config.toml
num_hidden_layers = 15
hidden_size = 192
num_attention_heads = 2
num_key_value_heads = 2
head_dim = 64
intermediate_size = 576
vocab_size = 2420
hidden_act = "relu"
norm = "layernorm"
norm_place = "pre"
norm_eps = 1e-05
positions = "learned"
qk_norm = false
attn_scale = 0.125
bias = "all"
tie_word_embeddings = true
parallel_block = false
init = "trunc"
init_std_qkv = 0.0361
init_std_o = 0.00659
init_std_up = 0.0361
init_std_down = 0.00659
optimizer = "muon"
learning_rate = 0.00847
lr_mult_qkv = 0.4
beta1 = 0.95
lr_head = 0.00409
warmup_steps = 200
schedule = "cos"
final_lr_fraction = 0.1
batch_tokens = [8192, 16384, 24576]
max_seq_len = 1024
doc_mask = true
train_tokens = 132400000
max_steps = 8678
dataset = "wikipedia_en"
MLP neurons of a small language model. Each row is named by its layer, matrix (up: input weights; down: output weights) and neuron, and shows model dimensions 48-175. Each number is 128 + 32 x the weight over its row's rms, rounded and kept within 0 to 255. Numbers have three digits each.
Before each neuron's rows, "fires before" lists the tokens most often just after its 100 highest values on Wikipedia text that the model never trained on; "fires in" lists the words (lower case) most often at its 100 highest values on Wikipedia text that the model never trained on.

fires before: " |", ":", " votes", " of"
fires in: "total", "majority", "density", "hold", "trinity"
L3.up539:134076173178136078187079149094167117080148117109097138104158134134141176116160138074064130114163173180150128085112108136121138135193140085133109147145140120175113122132146104065177107123131062112118203109111143131131150106120155104112150123152140166147152090200079104070105139115133122143106159140120117157089100134129056174119127173120162120170083108192163120110119125147101090128128
L3.down539:133134159116131121116106168130118180094086123101119093084077120115129146136164043113117151121110187111142088131110153157099079130175110117173071153086148151085091121191124128127171113117135052151126200100128087116118125096136165079118088149168088130131139069152158116140074117103121105125112154140118153133138169105137139154100097144082128191182087148140105101102094113195116140113069

fires before: " be", " not", " have", "ctor", "es", "cer"
fires in: "can", "may", "did", "could", "court"
L2.up396:117128095157188120109065157141158142136103125174131152093113168114118094113120103171161102138103051149067139153185100149179165169115190133101100074084157122143148157107154089148168199100104118210165140069140170161185062135059096100131098087104130109159186161139157104073143131117155131193118099112114177106121097181122098122137081102084111117114165108070116102114093140160111112110161
L2.down396:155050112166148122137088147120109173100187134157163176176111114152111146118077074127149119149099060116066156099130109141180220168138167149104084123085161092094116173123123103121113185139108137169170111120125175083121031114129103132109142098132102119102175140178203120154105078129199089138085098152142146086142076156102105182166104153118125115149112154138081107131100054103068127121166

fires before: "al", "a", "an", "ust", "u"
fires in: "portugal", "african", "africa", "as", "drug", "augustus"
L2.up237:124156140144212154114092163088127185056095107133164118120152079145139119106123109182111091149126101108198113140150126170084146135186156065147132190120127161164077141178091099119172127110137098126161100130135145082155108161089189088161110124102143112142171133139161111086138097170091106103136097222133121160147112111128099162128145141127135122158080116156093133159132167123191122071125
L2.down237:110169092091181174155136117161137142140104150118178172098112066139151120132123130189114152153153099088171130150051131111127142068118126098142129082128079171130131198146119091136149160120098161136182145114131120143087133169165160088170103140138142057119160109063159123096070098137136130188109098131145186081186112115131101108060108132191170106106133115133096140171131195129141103100159

fires before: " a", " the"
fires in: "as"
L6.up202:122121129080117131157106095156132162117176103199091091135138108176173135113149169160134125097188177180112127131071116158106073152149132081091189121092112103121148210134103169113108093120112104163162035145127121097115075154111149157124130161148085172140170046058162101123129045116124045092127112183120135107150148187076151120076128088081165119132077179137115117121133126147121177116144
L6.down202:106117148144063143129087106116097152106132122155061097114098144120127148142099078103122127124124150092194134130126158169102067160150116191081126175089131145160141118172068106126118157162121090148137071132119146106140139170092147075127088144118128111130107146097109200089125042158127054063096109192108154145121147170116106109116122160182100141149092113178121103135139142126174086180147

fires before: " of", " |", ",", " to", " (", ":"
fires in: "party", "house", "order", "group", "member", "members"
L2.up512:137201122177163123101097165110100171118119156160175113119190155100109094145087094084109172136116103109146093120148141148163130128153108091119149143107170082136155080162138069129111157152080087133139159144141180054132131133123145113118096101165049146143161190136129113055061112100088181101175115145116139121151183081153202091173167073171147079166145118132080114123191118131109101187049
L2.down512:063187117110158093126178132139177172151141080117149102133129124093131095143150173117150097161157137086152144079113127177086130118148073122140111154167072106106158122109184118160119108091103165102106149183145215125130179093198142144140058115153084106118080165166164087144095133187125197150062103140113126111097189134116168119120109139122151126130083076093125141139140102153104092161131

fires before: " "
fires in: "april", "october", "september", "february", "november", "may"
L3.up429:163077138124110135104119103073072149168072127120107141107116092176123103157181129058152143153165157110172207132157153166094148084089187115114177124122110109146127119099076157103151088145087161211161115105171117105122161152161147088195147128099149166144126151157138186112126179137130137094142108130077145102202077148177092157159119147149129133097126141106082111061153100113132159133116
L3.down429:140166123110151164124137122080178151200110156092127102081145128122123201094150080152125153157135153092125079151109178130192097075142046126132148088098091099084105161058115134112146101137108125134132174131094080143096140138119198117172180087144099111103125089099128164053129150136186136125096129100170144102170100132181175143139154157155088125126079127102178131132130149135162130142183

fires before: " ", " the", ",", "f", "c"
fires in: "in", "on", "however", "infantry"
L2.up375:131128182118098117133143121074142086157101154110153132132152095142153137118174147131125103133109120163116107105125145155120170185134098106107160130147145145169134129114191082099088123073092141156124139143164169227103115226135126129094135075146152150140134096138127090109165077101137133068060121149135106156135083157149196097112147114173074190161124111116077058105141138107109131120107
L2.down375:139118092145105096105139127092173084062165076182169127072150126138174098152105172054128088162142122082134164107167134138089131222145092151098165101111127176118119143134155132117136085121131132092124113122152108155195137070073161110169133066167123160125159175156129182110134092171210151151181094135190163121126094101172102096134148079116125118103134100141159165147102072159144136124128

fires before: " not", " be", " have", "ing", "ive", "ress"
fires in: "would", "did", "could", "acting", "may", "active"
L3.up521:145133092099129089151099117135128128088127103137133152073154136089068166146085091071071160146108089136073140134115123100213165119129156092163156140099140136215131159144129105166087184131106170105130129128119129135169083165122109181179135112151188098144159205185181154104108127146118114177146098091077138124123115107135126134141102172050180117112138109072152081051132068121138126158158
L3.down521:155167092188158097152130156115135135156154127155133151132102137134121172133102098072072150097089123159098161034137136116161192097124150143094105122083109087127059169130181094124113140150109117190147176114156194155160181123172096117138153070127141145127165142142111074165144135159114159126112124053111129127162031140119083123145098155123111090119090126128070157112150094131142114163170

fires before: "3", "1", "2", "4", "0", "5"
fires in: "2023", "2021", "2022", "2024", "2020", "2025"
L11.up76:100106115136101137144182127097160099168195126136138097077108157056150101139149104148167123162093126171115172128173128156106119150132157089168118141127078150130101089153192146128150166113108125154127039138109130155138098122082109151094139127099115136081145175151128111109193127127126119166087090131118120121119116066090112184081154134112086109093159107146145041139157136161149120160123
L11.down76:135103096137117149168113164100101159137148141112143133126112165111184142148077151096119067186110072097129180149138113114120151108110143128108122081167108080131148019127176077104148145160124098121168089092134142122112121071171110132072208138103137125121160165161108085052157176145132137150134136098153085157096166145101144111140096089109076123142166084099101192142106143123194068122165